config.yaml
n_kv_head: 1
head_dim: 64
parallel_block: false
beta1: 0.9
lr_head: 0.0101
final_lr_fraction: 0.0
seq_len: 1024
MLP neurons of a small language model. Each row is named by its layer, matrix (up: input weights; down: output weights) and neuron, and shows model dimensions 352-415. Each number is 128 + 32 x the weight over its row's rms, rounded and kept within 0 to 255.
Before each neuron's rows, "fires before" lists the tokens most often just after its 100 highest values on Wikipedia text that the model never trained on; "fires in" lists the words (lower case) most often at its 100 highest values on Wikipedia text that the model never trained on. A number after a token or word is its count.

fires before: "the " 44, "these " 7, "his " 5
fires in: "of" 77, "the" 12, "among" 11
L3.up489 [115 115 147 150 111 146  86 136 175 161 117 114 170 180 144 119 142 192 128 138 168 167 168  82 169 133 107 128 168 124 100 138 142 104  83 146  96 138 101  99 134 131 165 103  85 124 147 163 111 120 133 157 208  95  83 185 109  75  94 148 138 100 176  60]
L3.down489 [ 89 128 134 124  73 205  99 111 161 150 115 148 173 131  81  88 181 118 124 132 128 165 160 130 100 117 110 155 154  72 140 119 150  87 154 151  46 134 157 173 130 122 145 160 116 158 147 181  62 113 141 106 124 127  96 131 117 129 131 196 112 158 107  98]

fires before: "." 31, "| " 13, "; " 9, "″" 6, "Atlantic " 5
fires in: "to" 11, "24" 10, "28" 9, "22" 8, "30" 6, "32" 6
L3.up1023 [149 142 145 101 146  48  97 140 151 140  94 144  99 110 169 157 184 189  75 195 121 154  86 198 168 121 155 183  97 147 136 119 102 120 137 144  83 133 111 136 145 137 176 126 100  94 155 166 112 171 110 152 185 102  96 156  62 141 122 175  43 143 122 205]
L3.down1023 [129  78 179 159 130 117  82 145 160 184 124 145  96 182 140 141 152 143 126 111 109 139  99 122 121 129  82  79 131  73 159 145  89 145 147  96  94 118 138 145 171 113 122  92  95 143 206 117 152  54  90 162 104 136 102 145  85 132 122 129 176 153  96 155]

fires before: "the " 42, "a " 5, "World " 4, "\"" 4
fires in: "of" 93
L8.up749 [120  89 169 150 133 189 160 115 188 177 150 110 141 133 110 162  95 144 102 109 113 138 163  53 132 122 131 106 135 134 124 110  53 103 144  90 121 138 127  78 194 121 176  80 115 108  76 108 145 122 119 183 132 110 115 124 190  97 106 150 196  74 110 144]
L8.down749 [ 74  81 100  74  92  78 119  84  41 123 139  77 114 112 133 136 134 152 104 124 197 111  92  90 117  96 126 161 115 113 126 128 127 187 104 170 119 149 147 188  97 206 118 146 106 178 126 164 184 133 185  80 127 100 100 113 116 135 114 119 108 196 150 171]

fires before: "| " 58, ". " 14, ": " 5, "; " 4
fires in: "3" 29, "7" 20, "13" 10, "14" 5, "4" 5
L7.up959 [112 176 150 110 208 161  73 146 119 153 103 132 169 142 148 170 158 119  91 151 182 134 127 149 138  80 112 159 156 146 139  85 174 116 113 206  92 184 126 124 146 117 154 139  75 139 146 124 130  90 161 152 125 137 104 149 148 183 234 144 173 156 161 123]
L7.down959 [119  82 151 130 167 101 140 198 125 121 107  75 157 116 107 144  97 124 142 133 138 120 146 106 119 132 151 164 122 115 130  95 124  68 127  40 187 171 132 144 115 111 180 128 114 124 110 129  91 129 140 122 103 109 122 110 121 169 102 120 200  99 127 126]

fires before: ". " 52, "-" 10
fires in: "a" 19, "al" 10, "j" 8, "w" 5, "c" 5, "s" 5
L7.up892 [145 174  88 156 136 115 165 141  66 148 112 124  77  93 144 143 150 130  68 162 151 109 129 168 133 111 142 166 137 108 110 182 109 124 106 129 144 117  86 115  98 170  74 110 143 103 141 127 146 112 120 171 145 123  92 121  95  99 156 140 144 149  73 179]
L7.down892 [ 95 100 118 134 137  74  94  72 107 151 105 143 150 147  89  63 146 198 122  82 146 112  96  93 209  88 155 141 126  96 151 159 153 134 127 177 127 103 119 108 152 172 126 198 160  96 163 183 118 101 119 156  96 161  63 124 150 172 120  94 136 105 131 118]

fires before: "the " 49, "a " 7
fires in: "of" 52, "in" 15, "entered" 9, "to" 4, "reach" 4
L3.up1249 [127 147 122 122 209 119 106 129  91 144 121  84 173 121  79 123 116  97 145 101 122  86 162 130  97 143 155 102 114 127 105  89  95 132  82  68 135 119 102 132 106 129 125 148 146 130 134 122 141 107 139 120 117  95 156 131  83  95 172 145 130 152  63  91]
L3.down1249 [113 124 118  85 104 165 108 110 155 164 122 101  94  92  80  68  93 114 107 202 128 141 141 108 136  53 135 111  95 138 120  73  60  98  97 150 139 136 149 195 135  94 123 129 141 136 143 140 112 127  70 117 135  79 145 128  99 126 111  83  75 111 129 133]

fires before: "." 48, "–" 7
fires in: "0" 30, "u" 12, "1" 6, "west" 5
L7.up703 [145 139 123 157 163 111 124 134 129 139 109 137 196 148  91 127 144 148 150 112 125 153 135 121 150 197 149 132 180 100 204 176 100 127 113 147 130 150  96 148  83 121 145 131 123 149 113 167 124 118  78 158 156 129 163 136 113 132 145 165 126 129 146  94]
L7.down703 [102 129 147 131 192 118 128 139 115 134 120 126 134 169 133 154 123 156 154 127  75 162 167 132 159 166 133 138 124 138  76 183 108 120 102 177 145 120 215 133 135 141 129  40  97 146 157 172 103 179  77 145 148 101 147 119 114  85 134  93 154 126 115 153]

fires before: ". " 20, "-" 15, "." 13, "/" 8, "] " 5
fires in: "al" 15, "n" 10, "v" 9, "f" 8, "c" 6, "el" 5
L8.up1209 [155  86 136  78 112 128  65 184  80 154 131 160  95 188 121 177  95 202 118 166 176 139 152 140 122 147 121 128  96 151 112 122 124 102 166 105  84 127 134 119  94 126 142 170 133 141 151 103 147  75  96 154 138 113 190 155 134  78 149 104 184 175 115 131]
L8.down1209 [129 100 171  69 105  74  71 135 156 191 112 187 102 129 124 107  81 115  95 156 168 144 127 104  92 126 101 147 106 145  67 108 129 129 121 108 151 104 121 136 120  73 141 147 117 142 136 181 204 138 169 147 141 120 140 179 131 167 181 137 137  99 132 131]

fires before: "| " 45, ". " 17, "time " 5
fires in: "5" 11, "4" 9, "11" 8, "no" 8, "1" 7, "first" 7
L7.up629 [ 90 201 191  93  84 165 104 154 159 116 137  88 182 124 123 168 163 138 138 219 139 173 250 178  72 171  97 112 120 182 160 159 106 118 128  69 111 166 120 168  80 131 134 114  85 131 163 147  90  98 137 137 167 132 112 104 141 128 125 125  88 116  97  61]
L7.down629 [154 154  68 101 139 124 156 126 144 105 125 145 150 118 161 121 117 108 122 131 123 141 131  89 102 142 122 139 118  62 113 119 151 100 115 127 102 139 125 127 122 169 138 129 164  82  42 117 169 146 167 128  58 137 149  89 137 129 104 111 133  97  89 112]

fires before: "| " 46, "of " 17, "and " 4, ", " 4, "|" 4
fires in: "0" 50, "age" 8, "status" 4
L3.up989 [157 203 174 156 115 150 147 114 164 179  97 138 139 129 111 164 106  91 174 117 179 148 158 179 103 106 119 118  89 123 134 121  53 135 181 120  96 136 126 148  85  95 181 111 125 147 162 141  96 140  81 167  54 113 144 124 144 146  79 148 111 151 105 128]
L3.down989 [145 177 124 127 153 152 125 152 131 118 121 101 117 144 138 155 139 107 113 118 111  70 118 120 146 147 142 136  66 166 198 140  75  99 161 122  90 110 105 155 162  66  96 174 129 124 168  86 168 129  76 118 105 119 174 211 180 175 144  71  80 138 176 134]

fires before: ", " 41, "| " 25, "the " 6
fires in: "4" 22, "in" 14, "3" 12, "24" 6, "17" 6, "23" 5
L3.up590 [110 106 191 124 175 142  78 107 202 167 151 114 125 124 115 194 127 142 129 140 140 135 126 139 140  80 196 132 184 143 179 120 129 138 111 160 126 155 149 113 106 145 170 137 103  91 144 140 104 124 129  94 132 101  39  29 100 135 175 160 136 171 126 176]
L3.down590 [119 163 118 144 154  69 120 102 105 156  73 132 128 145 110 130 142  62  48 133 154  81  94 116 115  87 143 117 164 135 102 180 171  87 124 170 108  80 174  79 140  98 226 159 160 143 130 166  81 140 116 116 128 146 103  58 172 121  95 136 137  98 181 111]

fires before: "| " 31, "–" 21, ". " 9, "; " 7, ": " 7, "th " 6
fires in: "5" 19, "1995" 8, "1985" 7, "6" 7, "1975" 6, "2005" 4
L7.up415 [120 119 126  58 127 120 109 150 133 135 148 137 141 104  20 125 177 109 196 185 119 114 178 129 163 149 132 126 158 194 159 134 157 115 125 118 106 143 154 148 143 101 115 128  77 113 188 147 127 151 117 148  93 151  76 151 122 184  95  96 181 165 113  48]
L7.down415 [138 138 112 153  95 143 158 140 123 108 143 124 139  77 115 158 171 133 164 138 127 176 105 157 157 193 156 118  99 103 193  73  88 102 160 143 122  91 146 131 153 148  55 125 143 163 143 148 173 139 122 101 111 170 103  83 127  96  79  92 127 103 107  78]

fires before: "the " 39, "Atlantic " 5, "to " 5, "200" 4
fires in: "in" 73, "of" 10, "on" 6, "its" 4
L3.up1602 [138 127 114 137 160 130 109 162  71 149 128 114 145 124 148 141 156 103 145 151 125 166 175  92 154 173 161 142 113 120 134 156 114  74 109 165  62 157 117 112  47 153 163  97 136  83 117 146  95 194 151 133 167 137 113 218  82  76 155 145 140 150 158 132]
L3.down1602 [ 97 197 119  83 140 213 144 157 128 128  94 152  75 114 132 101 107  89 176 159 137 124 157 118 122 148 157 134 108 110 186 163 101  89 149 152 113 173 116 116  95 184 142  57 166 116 149 128 140 157 164 125 127 115  85 107 139 132 159  89 111 124 137 105]

fires before: "the " 47, "a " 12, "his " 4
fires in: "of" 60, "received" 6, "obtained" 5, "awarded" 4
L3.up1519 [130  85  89 154 188 121 114 138 142 135  87 123 123 100 175 160  87 175 157 136 118 112 111  84 148 145 138 124 167 102  89 137 164 113 108  78 198 115 118 100 127 101  68 110 118 178 129 181 148 183 103 141 101  77 117  41  97 140  78 118 188 141 101 148]
L3.down1519 [146 116 171  44 162 117  82 114 119  86 132 158 178  90 105 156  97 129 148 112 179 133  90 111 107 122  88 143 116 127  99  80  84  96 136 151 103  92 132 140 185 156 131 182  79 134  61 108 131 180 130 112 144  95 100 120 146  61 115 124 155 147 119 125]

fires before: "the " 58
fires in: "of" 77, "on" 20
L3.up1204 [141 152 178 150 113  86 150 124 163 152  98 150  94 144 124 193  83 126 120 146 137 152 122  99 155 104  92 158 143 140  98 130 186  94  47 139 142 132 178 100 136 205 120 121 122 108 118 106 144  71 108 198 107 117  86 115  93 111 166 148 124 120 127 126]
L3.down1204 [ 77  86 107 153 171 151 131  92 217 119 135 124 121  94 129 130  95 113 117 167 141 155 112 108 105 121  86 141 167 144 144  82  99  93  56 132 150 109  94 172  92 105  73  91 109 123  70 154 117 111 113  92 102 126  22  65  44 116 145 120 118 138 100 146]

fires before: ", " 23, "." 18, "; " 15, "–" 15, "p" 5, ":" 5
fires in: "28" 15, "30" 12, "31" 10, "3" 9, "33" 8
L3.up260 [111  96 156 100 106 116 140  95 115 163  63 118 141  63 122 131 125 191 154  88 110 148 168 111 201  90 123 137 146  91 120 168  78 185  73 173  38 156 100 130 132 164 186 154 118 100 126 130 149 162  99 186 152 112 121 149 138 134 123 146 139 192  90 112]
L3.down260 [157 122 154 144 155 126 132 127 138 134  97  76 127 112 144 102 125 183 169  93  65 131  97 127 144 154 103  81 106 148 151 120 200 167 143 128 100 107 159 126 102 195 151 112 119  88 164 146 131 186 174 159 167 152 107 105 153 108  97 142 131 126  83 118]

fires before: "the " 44, "a " 6
fires in: "of" 68, "from" 9
L3.up1686 [139 168 110 130 189 100  97 131 136 142  94 102 142 110 127 150 157 137 138 110 139 123 108 124 122 141 155 125 165 107 100 127 138 103 120  75 153 124 132 110 122 132 130 121 147 172 121 164  67 155 127  98 103  69 155  57 149 100 117 176 123 154 124 163]
L3.down1686 [124 102 114 115 100 103 124 124 120 140 111 135 108 103 204 107 136 115 114 120 122 124 140  77 117 140 106  85 146 154 110 104 107 115 118 186 126 149 135 133 131 108 129 143 112 152 104 166 210 163 146 122 114  91 141 106 133 116 105 111 131 144 123 189]

fires before: "the " 47, "his " 6, "these " 6
fires in: "of" 93, "as" 4
L3.up579 [123 148 112 134 161 152  88 149 153 176  91  92 174 140 147 147 128 117 138 230 122 168 137  65 139 123 103  63 134 121 134 166 111 136 104 147 154 160 124  88 168 132 176 144 129  83 154 160 129 149 159 125 168 126 137 192  80  99 152 145 151  98  99 114]
L3.down579 [128  92 121 144  60 170 129 106 117  82  98 126 109  94  82 126 143 108 132 149 135 155 148 131 112 176 169 123 134 107 102  74 162 109 150 108  86 130 120 120 105 137 176 125  92 255 156  92 147 119  81 105 137  62 113 166 127 136 148 121 105 145 116 142]

fires before: "| " 41, "of " 7, "the " 6, "|" 5, "for " 4
fires in: "0" 46, "way" 8, "whom" 7, "more" 6
L3.up1002 [129 108 117 161 156 142 114 144 126  89  87 136 104  93 147 123 101 144 143 114 139 135 149 166 106 130  88 171 129 152  96 170 100 145 132  89 140 125 135 174 109 116 181 166 177 179 188 110 121  93  83 164 142 101  91 199 141 139 143 176  94 159 121 106]
L3.down1002 [122 102 161 153 111 174 139 123 157  91  64 117 111 131 124  81 162 210 170  56 142 136 166 134 185 115  87 133 128 179 127 183 133 126 126 142  48 127 155 171 123 101 118 150 120 102 155 178 131  92 110  78 121 110 116 119 189 124 112  81 126 162 124 154]

fires before: ", " 33, "| " 29, ". " 6
fires in: "8" 17, "18" 15, "2" 9, "19" 9, "16" 7
L3.up475 [131 101 172 108 159 136  82 118 179 130 144 125 146  98  96 140 126 126 146 133 114 166 125 172 107 147  89 137 142 133 190 153 113 117 147 132 113 121 103  91 188 148 174 105  95 110 135  88 132 137 139 194 136 101 133  61 153 168 126 157  94 143  63 159]
L3.down475 [134 109 126 143 110 119 130 122 122 154  72 132 102  85 185 111  94 106 134 150 161  96  92 142 103 110 111 202 160  81 126 107 151 102 125 137 101 177 166 102 163 101 139 117 119 121 117 135 107 131 146 119 172 105 171  74 111  76 109 131 107  98 155  78]

fires before: "| " 40, "of " 9, "===" 5, "and " 4
fires in: "b" 17, "c" 15, "g" 10, "up" 7, "one" 6, "loss" 6
L3.up1210 [186 156  42  96 169 176 123 148 149 135  98 100 161 112 175 165 170 114 154 186 138 147 114 154 136  89 141 162 107 111 162 105 121 121 123 101 144 174 142 159  82 160  67 117 121  95 124 132 117 114 120 132 182  75  80 133 120 204  94 153 141 118 103 126]
L3.down1210 [157 138 120 130 106 185 117 138 111 195  78 150 117 165 132 123 204 159 113 167 109  66 174 131 185  97  69  70 107  99 149 108 103 131 126 103 156 123 146  93 162  96  76 131 188  65 143 146 156 126 149 158 181 141  96  90 143 141 119 127 130 126 116 116]

fires before: "| " 64, ". " 19, "; " 5, ": " 4
fires in: "3" 28, "10" 13, "7" 11, "13" 8, "2" 5
L7.up1504 [115 115 128  65 120 155 124 113 152 129 123 125 158 128 102 119 160 141 124 164 136 163  96 142 127 123 101 115 168 174 128  86 158 106 100 180  58 124 170 165 158 144 149 130  81  95 177 137 123 106  91 122 112 130  97 174 116 155 179 154 142 156 112  94]
L7.down1504 [153 179 138 178 176 122  84 183 146 121  98  84 152 161  97 166 103  93  87 118 141 135 116 102 134 108 148 143 142 165 117  60 130 124 137 131  90 129 112  95  72 126  88 123 131 145 185 138 121 142 140  76  87 113 111 151  89 126 145  87 141 126 202 195]

fires before: "to " 83
fires in: "due" 18, "according" 15, "led" 9, "order" 5, "as" 5
L7.up1524 [ 99 148 123 109 162 129 138 208  81 139 135 121 154 130 140 101 119 138 141 171  91 134 102 153 153 197 101 117 124 104 169 132  66 123 207 140 135 112  58 166  87 125  92  69 144 143 124  96 176 109 114 154 130 151 115  87  96 126 131 164 131 126  90 148]
L7.down1524 [142 135 132 134 160 122 132 155 114  59 101 163 121 107  89 138 104 122 117 175  97  72  97 124 179 155 127  78 127 129 170 145 167 171 113 128 123 156  89 149 186 129  56 142  83 128 149 135 137 154 157 122 118 127 138 131 137 168 132 148 136 168 137 140]

fires before: "-" 25, "| " 13, "." 12, "–" 10, "," 9, "st " 5
fires in: "1" 34, "2" 21, "0" 18, "3" 8, "1st" 5
L3.up1786 [114  98 134 108 198 124 130 135  98 160 117 100 132 107 166 145 123  71 130 134  73 130  90 109 165 130 104 120 195  79 103 137 183  68 161 165 194 109 126 139 167 154 124 119 146 140 175 176 119 186  75 110 106  95 112 139 141 135 143 160 147 158 161 186]
L3.down1786 [143 133  97 125 137 105 116 100 118 140  73 108 153  28 154 115  80 128 117   9  83 146 113 131 206 143 133 137 104 137  81 133 114 146  74 148 116 127 153 116 144 166  51 164 147  67 143 112 174 170 185 133  88 170 156  92 150 122 133 121 139 104 161 122]

fires before: "-" 55, "–" 21, "the " 4
fires in: "al" 31, "2" 15, "0" 10, "3" 7, "1" 6
L8.up542 [138 108 134  95 122 108 150 121 127 150  85 162 126  69 121 142 150 146 146 143 110 121 193 128 128 142 123 151 148 151 141 130 139 160  65 172 148 156 129 174 117 165 170 140 127  77 158 140 174 172  99 122 171 108 162 146  92 152 119 180  99 210  92 189]
L8.down542 [ 44 135 125  78 160 178 122  89 126  55  97 155 133 140  84 109  89 160 111 164 154 148 153 131 110 156 155 150 146 108  51 127  92 133  65 136 104 100 111 144 132 134 179 124 111 120 192 127 117 154 102 105 102 153  49 158 125  68 104 118 116 159 171 132]